MLP neurons of a small language model. Each row is named by its layer, matrix (gate and up: input weights) and neuron, and shows model dimensions 528-719. Each number is 128 + 32 x the weight over its row's rms, rounded and kept within 0 to 255. Numbers have three digits each. A neuron's up and down rows have the sign that makes its largest values positive.
A block is one neuron, or neurons of one layer that tend to fire together. After each block is what it responds to, as a language model described it from the Wikipedia text at the highest values.

L6.gate52:122140135076160131147089104090122072166108120097166177127093137095100086138096127122202178134132140202134156111178126120114091132198133204167094113145129124174107103149191196147081151170141153136123123155118149207149166118108067143086115142095124100094097170145142132127130110118136158119190108151170120139147113094099109164066168165116107154165177098151121099155164069178158160125122144145110123134115101142108111103177133140143105079122149117071095061124165136101122131165146134157171095137148144108115177156138078124137188126161130121155130127184196121102128121145126108136
L6.up52:104094141084117156173175157102123180161100112036092171133105132171154104144184118088124152167163115139113167139114145124098109140182143166133113124149090088160150099129139129212123126188149121140184139132130137144129084100194151124098148085132114082076161111156122218105068146071199164152076170140099094160100169165123143168138222158133153114157124186156178108094147132065129146117126126125146115149147114120123140118083143143127112094106167147084159135152123101082128134142191150164130076162078154154140063137129112152128163146105147124125071128132121144123162143111089132109
L6.gate125:138122133088133149141105117149094150101153117148164113077088101088145131150113156144130155137098118147134127156136104153106102147101114147180096111121110128140164160174157152153120101134130103092184166123129138089123153098133098133154153073112086150153140122140150157153124084103159070139173176051114161087201004079158150161157114160106193168138125096130095076184147210199085083108163162080145046214073170089093079165089118093153070106148203104110078128147090077119129082103149115119104061156128086148155147118149116133094110151110116084110158145129115117152122102132153134085
L6.up125:141154087154092133095165152185084142183156125144118175104122055079194160153100092091068123163103123145123104118144127182089082153109138175165137176158097178055159092122105143133096156090081078132153162139147199149125148143201207116130151176041124138182114108062151168132049057126126115087120087152155095078108112100139115193107105118126162154146118150160125133097070076145156135132160133105096123101142113139106099136097158079143147164131120159088155179167135178143140189182169143127113082117145153106087174192124124094133113096127139091141180096120120194156126146079109064092
L6.gate417:145143130137120131136133101081130133134110117129167167116126147080097113123119104194149141128125173176131121109135148122116104167160144123201088113107116154148115103167101088147128120147134101093116133168109093090133070107181099142153129072165181157165104163186136149152104154069110113114140128131127139062130186094123146118162122130131142142184156178115103136172119173175111121135157120127152120100106111150164128150114128118099129117070127166074037112167092123117102151160148080136204162078098141117101104053125140076130128133123113103090181139177092096121063143157127098118
L6.up417:109097065129155114110111168114121186138143124139162147174079125103134137079116098182169132185159126149136095077197069142147116113076138154115101126081116147092145122147172153124106169109145114162215131119101095161137184205106095119146110189111115129080179142061082151148134096145178088150097138086127123123110098053112086144098148095143151132115065148136163167124126096123091109113151109152132104146070090094078104145121166109180156189115149158128146114116122055082144186119119140157128119139135170147157100183152124116175097144116070129130092115109103145178107117107104095142
L6.gate1948:108126105157162110156096135090089178177110140135198117116092107111148132073195144206138135128096135127132084103089132080125118143123151138139124163124183118104120113166125137139152060112112146159134151145107125155112178094133110129147133191119137075118103175133144127106113135145098096151172110147139114112157102144110100147143099141116118134125130193067159079161144163146113131149148197139143152128080114128126132182094160073102176148113121146171087072118173132098112071191168111149146128144134126094149119137114142145107155147144124116135177186151111143149208127094155100129
L6.up1948:133128099121162109174125176078145166170150140156137176115114073116129133043140145137108155145155157098153116120137144024123098152095186134169136117131189088147140089061125114101149055126123147154143157160108128177152192072082143111142123171087186109108125136155131167106104116132147096126138088132129169157101090090156159151101146138071094125169158175115156132140145127160145115142139185156127136103128062144051150171118112097141100158108119144108104175133140124094158172136154124127138060104108123066135129068118168118173122184138094135164118108166131139155167077131125117187
Description: Table header first cell

L2.gate1137:109096090154131094101146116153125119172141120171159102123126073108125108143129131090108113133125134153179118068133155159142137100131127138098139111109124084160172121127128113184143131102139144082133066138031105054092106116056106112106099109175098172143156136104145124131092195151133142137131168128145139109112150181084092118115169138134152127115135142124129059138117145105141104029149128124145109132189107179151138092134051130153108124135151126123060144180101115145109115134146180161131161169189121172129108119101152125101162148164137114131188187169124126118111139127157080107
L2.up1137:158113146166088084125151128191130089146142084083138124101122139074077117171127125169101142133090096102153121157146094145157125116131129139083121178110082146134163139111156124187228174149149031133205156129134099086112143150057162155078150128134071181180103097069142123101097156176167104151105116089092125119137135174071137169102193180197135184165144172117144095078167091138142113045209117086139093150137107153126132143140087164072101140144128186140065142187159121147103171122109106115185174148103159165135176148181166120107183160090126134141122113143119156147112081139072064049
L2.gate1199:125159116136112154149167098121138125173120108095164151072087144095160117119115076176134118126129154192160155114113153163178080095123168090113126145142176095122151158108080154158136137070098115151166164124070090088118159166137154097119149094124117170136118108099161104097143177134105152110074127123081130138092129110084108133145160126133135179168155136123097139088092147133131115140092167095074148109120154170075097104165127129131109128113129130100136134110151081168123084117200137106105119138160163100100071132129171076100154117135143117117185103115142114117145096171136024121
L2.up1199:158178211138099103118161132200113124145130078111132112086128148098133136104114169130050092116113107166166130116131133124115101099191138094155147143129117107097128138123101146138081108106091132160140147093098105101132197166076072147182177122103154154141135086133109106088130149089105155155101132106104138132124158132105125140143175157105116129108198104142143135094127147086082129168129102110102129115124129138101092169141141121130116167096135134102172127127068116152194123113173116101112131169131138140106135139077129103076123093107184110171162138119104201090142150149129125074
Description: Table result-column headers

L2.gate169:136137125140137091123143115152164156158182202153178117157090154127090143164133123133151122092096133124121135106132140140157177160140086133129142091149082047143121136151136067055132139141131116127164092113087082101131109131100110131061153087131147165096096184121104102104139131121132120135114135133163134093107070154123133142074097141078186155164136121162159151113140118137109155104112131076147068166155153105092096100109152175124137067094138134139112141106135107149139127128100121107182171156115134073120102118140115051124072130172135120155104131164063145080121133131141147052
L2.up169:083115145162132150151133124124178111093131193182156070154057106121116181151136144145124138124114120148133137110140181098198188106110142146131160126168079062179098101142147198107154114131153110148169088133113141136101126171076110141087134128093197161076127157120108165128107130149146148089166152152150125137125115143132143098107143118130149128082158082161132183112150130164145158146094185115159097209209188122091149175129132137140197087128154184120153154104156133115087119149088151143106133099106164096128130100100075057143112140116154120152122159153110089118147116156180151104
L2.gate633:106112185157129117176109134107171146104122123165135159114103172174184137086127116144194113154057107137142103088120124113107115125162157177120120189135112107120099149148148130082135146166090169218124163144114122121085120095122043168157114158132138157112103125117164067106156093127160148135128131133164092129138143143169128106090131153086152162112154167156178113098175136162142150110128124135142050171147170117130174137181075108091121153082181121147127115124116114099059107170156153107154109189130124113123094170105095072139038153132158083096146077147151151135125181133124190067
L2.up633:096096122136096129121151176151170121149140185198164117124084176133181191140127097149146110101131111084117125141123099144126073182106109147116122141179112129074152119135024140078083132105147076095167159102137113139111110136151108122108117116071116107098081183127112144118121128103149131122132175159136076099152124117137138125072165136110130140095085108194093158135165120140137075058160142103149119097108139113051065101166123114102199150184137144131186162146118167169104077107132100148163132134110115114161118105121063130135132120091109164172160154102150107143123114179119168138
Description: Plural suffix on nouns

L6.gate408:144138124103113121156123095094120185144143189174175119118102082180096146197097111153099073049208134101164165149148107134147123105131078112061131095100098138149104148151134118137147115171129123143115119143158082124177131088112127135191142129099145107127116124084082103138144222110084139087103078159093100169079078170123179101138080094095142128134130121137123102076173146181125133101138076143134139093145105120103130125140137169139152170144165165115128092164139130164095135078128167087136116156128138073134113168094103083153102183119135144104103145115121132130082138168146146170
L6.up408:151135130115140185143084146149132090152132152145124127151042195167141098088092161090111208116124073170162135092193157141196085051143137116172123131130177090148150113134121109145111125107149141153073168144109189128116158086077142164140144189174164152117137073127191161100084144106144201098103175151233106148119158124095159174105133105163088104152111095097086085133152118129170155117110153176080184151108146199121138133110139122145106151193144142120093099156140141112122182135140134117115163124124086135145132147130088106126109085091161153124077117149114182135099173130149149105
L6.gate437:201076119127134079120115157156116133195156114129105121147126056136110154134076065140163125107164121149164178136145182136213136148112030129137163117135070121089126179145123106125116150173166123099088157103150118140169156087141159100141157143108120141134129179156068156025178155163139060099087077075105156156116087134086132126101137059082114091097126111153174135079146159194188159075129117114109115182146067133113103097225113085151135145161154094088138094080124080166099151133112136135148137119159147098157160127138129063164084174066109097087131118101153123172075095114185095147
L6.up437:124106128179125094119206170113136119194101130158100161123121078109128127123075135068138139126125090194141112157178119138114138146123165067137075107126102109088149178166114121078118147154140077175091175112105049082128132091195163140131180144105099136100194193093086119136130169150135141111095119111119104149116119151136079119091145084111082163091163205167167084129050092161125130158176130118076088186172190099089083121138112129131128107140135111067172164123155150093157097072192152086177238113112184181088135065147098158129074131062162094135137140169147180130144120094112075156
L6.gate961:100135150087146103140135136172094163132133134118157097102060140112165119121106169127135125122127130163106118108126122119058122087160088138106156124159145111144138172150209092110129080128131134117115168156162122098159158064141161139179158124178122075109144173113121108102104181100119162131136138139082121162138091120107163116142160116086111214130126135104175131094056120142145107012149108168128060085107097093170130157165110132081141103132111201154118095120159128098113150099112179104097159139192116101154154100088116080073139127115152145144065094122157153107173119147153086169
L6.up961:144162096132130059069139097126127090113140140087123193157100161215170136064109126112141160148116124114183146097146121150139162113140109132061172138140160128092141195114071132135151136125117093074110120147163100115170135073150156102169100114089126111138150051149090120121114090143132155123145187191118118139164159119046159064154117125203128138136103087139163130125103138054141106096143108113115138139137130081139118138155142173133110124094159123081110086177062179120112117126163164151129147120134041136102060118058069168148148125113107122177068131145153123136106125182151124102
L6.gate1829:101099090141127143098093151146103107152117102120112169194151150181167176074192115088089097209155146182104108125136158165105068114135126091102107098181084140062104135172128092122114078096099094081133169089103104108126182075131167136137119134178086109100160049100123138113130111104112105024101145141158155090104105136076220090137107145100185123112084105139127139140156145059115133136122133127108113073125165181066188055130139129080168096087145086047091120117089144169155193114111157201148097180107081113124131166116105122107114132155103167151107113122111108110188184154167072132
L6.up1829:154156117163160148168045131086157071103076177153158140129142118101125079148113168093104147120087102176089086114113102161125138132134107084125111161110151165085116099190120108083134114117180098206114112061057133139127167093100118092165153162127118116075081103079153190101144082086078198111091119142113159145167098092093152121171129092142181097110072177152117154146128125145133182106108123158084115072102140129121187133137126146176133116154092113113100063100119082111097135090121115141162153128150114113099101144141120147081034127099155149079158135193123191139150122084087135121
Description: Noun-completing suffixes

L5.gate604:156092175162115129150154164141164177140113153124130128141068102088119102150139142084175110105128060186101129146203131093103075155105127099137096125143092099076124157079158139105172142158114098095145169112137134102170095096101101217151156144071185152127129106183101154104094115142097115120117127123182118152148136109112147087158144108128101105125162125151079082153101090127136202126095102080164116124116101152062143132101090145167109131153099145041143101117155178099101084108121133157136115168151094110095095128099102096103105165054154088173089160133078166129121191138148086184
L5.up604:170084124104162129132220149080077166126111079085125099133135136188118108100113106130153113049127082127070139099157161188164131118099150131147167179165099174146138102165114073119109077153142129124113125119144050135173132162200203107126186171107183129209153124055085187170156141122161116132148167050139139143149141104116089161116093127112174097123123127129159096122106104099126092097122161041137153095153107125095124172080136129175085132068182063105156174119098091125151156129153094126122159099084168160108156107152110127104126159116117152120116082175150167136145110131071109138
L5.gate986:154112128135078163134107062172160162161132132126110182149133104078149160132085124124099092116153156144130149083113061098122094105179040082087121076108116130157133175168122163108086122113192127117131170151168098210120139105147216126137115155128120142118116109115172098112167102101152101120090094206130131117164118079097133152163102104084174087115123093138155201081145166089129097137157058103105093098159163162108162097122094092150104153158108165085122171135084077179135145092129146166175113152193131097100073201134159126102099160073105106149121117132100081192144099095202158127
L5.up986:121116137137191191195062091093108127165138154130123132150113127160082106096131153111086161117111104134114093123072140106130142122135129170093109112123140129151116115084111117161213153144167128196137140124157118066146101132121144101175109093166082135092148045109158125095122133138087122100090125076126139169121162158117103110112162143088111101160130176113120107151180140153131166091106173145141175169127129071122126112102118181177120155114125116144097063125137172124099151125142179080156150086185140150087131103154086024127146161141123088076153130129130133104098122123109123087
L5.gate1029:177147116162104131116127107158109175124151104139116130135177113161105073122152154128167096128131096113205145136152138143132188120104129156166124130113107182161150100146139143148074103097185117118141156129183139105139136131139121112124153144119108095088177078138118108117123109194133121203137205123111188156134110143197102164132171125115144090122077129109144072092089096131151174110154200176137176145084103142106107093091098155128128202124129100136130095114104148088150113103144203103157131106081139196118131142075092140135151118105112081139150122111146124153060128103161103195
L5.up1029:099139120145188143091167181164140117074087102096165143094130102148150127109098085096116090096152137136172120046170107177070133120131190120166111117158095081136145146102185090125137146131159073109148160113096100128088141133107109099125092095134116091154106083078071135121070133142083114135094167113105075163105181148129151114201146116179138160081048144137160112082147160119137123051160083138141139133140146097044157127125129110147138107166149121097119184139156154126126147104135171128166147128138095150098069147130140133130100159164162135118118161105135104126111095106111131193
L5.gate1104:116141153180126109117059183114165108126139114106139152197137169137158113037078107066109134108109088163152131082173155109144112102123136096082166138110134124166095165115153176113129102109095159055100163164117116093066153103142097120133152097113148145147131124172152092115172196171140134095107118124152104135151147101117102173105140110127184085097105087141126160136143153139103108144139082064076135136135082130105049062159103166160143160113135108177135122162178079124094128174092164108152140127152103092110194014146158099115095142082197126106075134088101050161164138139156095116
L5.up1104:117120108144073112108092135100114133135132190191161147118150147052105119134107160094134126084089077096145166093155072142127123067150172110188137174102211107115177101125134154182126121105079091087078103193124135162131202061134130091127117125149098130154077131186126125189138134105157122180157102066094138123090158160073077149156116072152103136113135199093125106096107159134073100098125146143122142085108135157178131134191096089131109165163138109090131129141081106106145110120151104094157129170147203093106129103075148155121140135174094118112138158098118144081085109103099136142
L5.gate1132:047111091098138103134163107131132153166146148187191219137123138155132129177111158161172171113077101119123108082154148120145100131168113113137095104088152120190132124150132139109092143083100104144070145140196153180086183077166166166137123123142166098113122084110180036110079161098179140133105091159164148185145131142078101157136176162152117150148117139105095160163102137127137166133143120107160131144083153149126110160151142164203110119139116129157160138091137179091153160163081123127179117132111148151116119157118104175095096124118157153088086118115172184109138081147126147095
L5.up1132:115113120119143110138143133157132150112150128103165189159198121096138131100155142096144087113081119090109141157133095110097068086146173126107109117176123072152119132132104140108144194127143164106073096150120120106136158109108120162146138065157155154198156080152150072083127150108148054188106109131117113128065189110135134110100103215134184156166151098127169080079185111092137087182129083135103127160162184097117130122146199087103110138145111174126106142159162150143106166099111154177071171067152177120098099082213106117158145127107107119140073084155111115131114127191136135117
L5.gate1231:128052104138145105176110120111140104140190110137094122131162077125096081164132099123145110070129112151092143156161144114168093146068062150156129098155118096110111117168129144105124104103109132066170114109151117177136135076161156158207140134110111143161129162135103129081122163105106131055080099087095147177088066095126119175124132072064170110093156142135162137093166189173186145145136131110136090117138138074093147127140112095173139110144155123117139074164136069156132136101107132136143128112141148085133151202091138125130114120066108140120128120145170114097096129155117139156
L5.up1231:200086084147118111136162222179174179171108188101102106141067112141134117085114191159105158109064019160122126119150089158196124084132134101149082156157081116069165173163061113140112127165166133118109151124135125118161144084133133113157154112173118142091158125104111103067080088103132124098132131053184140140103128123101116170157112090139086177081153109115155083132101149153150168132122178157096185121090126155106116117110120115127167153145162134034159173147203165103105122103162118106164116149095147177133132132090086135112049070076144117104091089147143207129144149119127094142
L5.gate1800:095111149205125168127133222097124113202173198174158183179039149141158126121204135091162130110149141101163201098136146121182051081132128095134119073107105157163139135141148139116141176123087095129077182110153134154101162113121070124100135119146141092141064153111127126140133144157062129124156108067147086152082116167123110107150146100159114092113171107148120108077097157135146144046098103175141172137142099149106102127152132135134116113154155146095180161164135183149132155109100156136123111063117140125099116154122148111162127149127112083098122118165113173116105152107087124130
L5.up1800:098112151145137120117113126144109120151087154112145139145092142137187117111165111173138095166182101105171095124139152129135141087123147123129164122094099089075089124102133108153142101135135063084160176190133043107156174089176164153028132043141141099135136082144147161109121185137140137173123145056159103118120204149168078084136131100123176108142135160109130144134123140129125107088120141140116166099141178077117172073122130135165107119130132120130068082071166137081142108121152132136115057113111183145128101122063104124089071111127136189175133161163124134196124142131151134171
L5.gate1902:184079124133157105079125127121110196109078155147103190135067088166150168089079122089131146130102125151098107152106075138184085171178119115211128142078113103128094126159073151144151115142153093126110103086129122177093151094068133110106132122178107133081084071152163114040157112020097113104093122127130165061091129147154128136103092114137174082198125075105106174176163123193083111081135094182123147108138117150121161109112096153156102089083076096085129085096139150153084165126150197142095159147080139091122090162144096117135138122118137212129121091118109172090119102134163163100
L5.up1902:159112131089089093112121129075113129120088100131103138114126134145073149096152124134120132139129092146089115176128128115148130160098105132144132125157137139102132150102097145083104115144185166187100159154143148131098108099108116164108110102107108103146151113148152165144143134099087125080128118131172081159139103110155145152087131166053129104115115136146174053045112124148053125095147110149091127131103167106103102141147146082091104115117145058095114093181100129113108167126104212169109105108140125144084081125133152130176144155119134152149125162091138122164165089091126137099
Description: Noun-completing tokens

L5.gate76:078141125101132099095069102103134094159152087119136023090144112128151119140087165151128154129097147132179143106178043148182108131081105111116124125131094146100101148100130140118087078121145133198126189124137105131156200125090114141129144128116109125131130122109114102178131181112153146137110109134134121153105181134197126143067145121120102161141132108137166147227119128162153108129147138120128143150151121105161144169141078172172158023124137097178028094171141133100178067140127176138172148126122125154094114097135114116055065089167138174154126144136172079129131136126100106139
L5.up76:127133152161109119146117124163189206183163134057201120163186102128149129116099183181124146150056158134096110133139147145097116154125174114142159097115082158122062099150108114109082106147126129124109150079121150130173103116097152143137097105154204181086131095082133081117148129104186078126117133122114164093111180102122102116151124113115156152148050122145212122074133158086135120108137119102098136087125073143138106134122158124133075132137148131108165113149128113134093191110077181116109111161136168152099145097127066158175151108153134123118158148107133122149171181145139126104
L5.gate357:117124061101123123138203114118099162135157052156171079103098070172135116102148146170123115119141192097117195111139089224120139164127124115162087129113124131173130136146187117090130118099116144129098138141124167178159120162153131118194151162130150165088123122150080142078094083085082126068138199142151167088106128134146160082125204164110161181182107103116153136138129153122165148048109119108203139123132163132130163104168061071059143083115105159063139108126139096109089142143114067144093072105096093103159144082122092131138123050148103132092098126144131178136096149127106090168
L5.up357:116141117103149030151115118168148180140172092223060150130095170144094086148117144133120165143105158114124186095124105110151158113175118173105146168177061141130153125098136175121096157133149133110085104144143156141112135093109093131150156099109087154140095184095104123193068131111154102143136162155108164090122090108189162117118098158124127119116161078151138164123149121137134102095141176108098129201148105115097224077125137091128081138075144096143153126127094142073138145136086146091144167100127081133136166198118106141162104158170165086095137126153137106167146094135090096188
L5.gate403:115151138096127158186128138131140095166157161110123110112103142108086131134072108154136118151111126146147117114197136100129118143100163119145137142113105132137150108145146167158091072122161125123171136191109144169118067132127109156192150090138153165139162111128118141130109096133126172127061198130082198114117134081120125138130106181147101150076180140119185097174126168221126169153168146169066125101152120112089138154148075150135056211176177110118163151140070051100113113164128161167181090150164121108143180107079108091182126110182071115171131179117129128175123134123073100138
L5.up403:120103094139128124072127202127126140129092149178114126108086115178094166090117188101151152117164191132105130126122143132129165118139082095155096129122104164137095082133155101137091114137117115124163198140136120138121107132171133124115102143129118180177090141130144073141093088139097130211101074190162210133089106112131152157091110193144134136125153072084129166134120128155148119125148172145139162167072088153101180198086098092117113183041140177158132146140109131165126129183112091102116044169119122160123157129132183108072152117122119098092129182117098152132130183172146167099
L5.gate454:172149098101139087140116157128128111063094072129163141184171122136165111076189088161107149102105132147121095097145128153125153142138134119155133177168154083150092135105095096083160116116135170179099159148098114109117164110142090121104123131124105116164141080155158179146137112148122115142164117168138078157133139072112164092089115146097076136119117151133186132172126213125124086141123142153082205121128071146128111125120094097070120144143090123141073130135170163105140114063132139101140147136101104094117135134148144153148184136076106118162132127123127133146106135175205161164
L5.up454:120157172134111170132085186096099105166152074094149144092118084136110119134096163140097121117114131093133130092162161136102140141088166102114090067148132124121168087101213141141157183127085149147101087129103149126163143154175173165214105118143110138125164081154142133112095103097166150183129097161144137185116121115138093136035153131083129135135140131152114160163133141127139116142117157084131099109172128113103082144130122128159142134095134154111152135099108162141114154086153154141166121130103131155123152190104097184107129075102091166109164089214204113079164122128129174119
L5.gate632:126111112142169061162124156078167089144120122141177099141136105140129132090178155189144155187118148103139134142089170133128060148124170153197123083133071095142152141098058127124137148158128129106150098074117151134168108142137124087086178119106136113228122119107128097136177121139107123151116097153135145089121135058120139124129136117143098129167091143072186106151033117117157147111131160114170147129092109145132143110185124086176113052147113106129099107173115166125081181144123110133083189158119090141148163117098142187119161125181104125135182176145124123114154131115146076136
L5.up632:125108137169155085122187071108062138139161132071111122105110125086105111068179162089131146170149114138128213113125141096160143098153101094138094145155099138136120170107053168078081114171131167132103113138113088093107101144152128162194082165120143130128112126156126162097122151153114160108082118089097120151142196130164144129139152129117120146131139155155125160149203131138172108159112119147095155082116134179114107113173151114094137054190146114195064076096105113137215109183149112106122155162103076134111128144058142141096110105201094095148137177120157108129156176115137119135
L5.gate1222:200160123082140205102106110075124125184177124133125186155112203124099133130117136124145126114133133155137153131109119154106145100094126147169153162142162170093130141088121046159074138185040110124186149055173103092139153147201131165188163115128134136112115146149148087132105126165143168090114125130136137172146083094081154108094108214105106146183107060196117134077105097183141148079089112111149125065182138165117059143116144185102154201117112115098142144108104098114162150091116142069132100188090144144178210050124091103086134096134129175112175127146125137139112090115097092140
L5.up1222:094163138144201123157162164174158131105127128130127125101214140152139153117121123119173152201186103135104062115131121136095148153157103120138186146118154096211091081090159110153055128090144185109143128101106124056096193112127179122105149109133179058093138165139134123147111062143106171075183081084090187131134123110144104147158116160133093084133119094135096160123083115150144122096134148167124148152151129102145082109115116097089120106055154115120142167133147131132137131071139166143156161121130219147149114104115112125045092073169113145094064161157125130130110116118127161190
L5.gate1639:144153151164119139092084139057141119109149173158123136114144152144117167139188129100164150143097152149118081115167137120147160068106140150107034116130107120190127107093133104107122137099052106137141136132139178094121108133152118076138088113100147107134075145095141141127184151134139129127060159136146107135132125155131139133129146128108107135211096134000117143109141123184101191117186093082130144113117120087137094096127191099134088082114122137098082126140144206078156175139121172173130125155206039096134153086124112150100108115117134159216159154081133130057131168086128137145
L5.up1639:179178138123118098099102126106084147153138217161185071095062126185121158120186118101158089155116135148143185131149188105131103235149148103088104129152130127141141101089100177079071108171121162061106118193114124118102145076142175152178110102140079053120104127134091148139064106150132127106090097150128124152089136084134110172143163105154138196131163134082159157093177089082090137132145148128123188087098132143095100123115120194167129128105144173106089102156111084049141069149110159164134116138089106145113145153144153165134093095110096157104131162137155124087132175114145087074
L5.gate1657:102170140167142077091144108084121158092131057145170070148146074134152128132137175128105134118090115070135123117163109145100099123058199125118151123138094168136101077205212179097111121107145098126128169137084125107106103146085137139107137078150067155138095122154121140134154169070213158059114207130080143122142162101091061116107196161083182121157165145146128084184123099127135138157146112101165111177158093093120113179112171192108129080147122107147141126186165099151126130232115098087123108164119144070094110181161142100125166163119155145127068165137177121158152113120124137138
L5.up1657:070113178088142092150070138101185122150120166136159142041135100188149071143150144085164060173155083092094160080117176104169120135133133139178150101172081142113102091101182171086123159104114102127088164144126124151159135137161151115080107103136155107093148110120127143131080124170135074107146142153126175124088117105135206160140140129178133142125075128072189134117148149105148135120129129111094149131198079088075115132093101163119173087144123181103116140166133105125133156122167163093090123145083131129120114116096100075150156089085164082135148163106111110112132101141099124132
Description: Table header words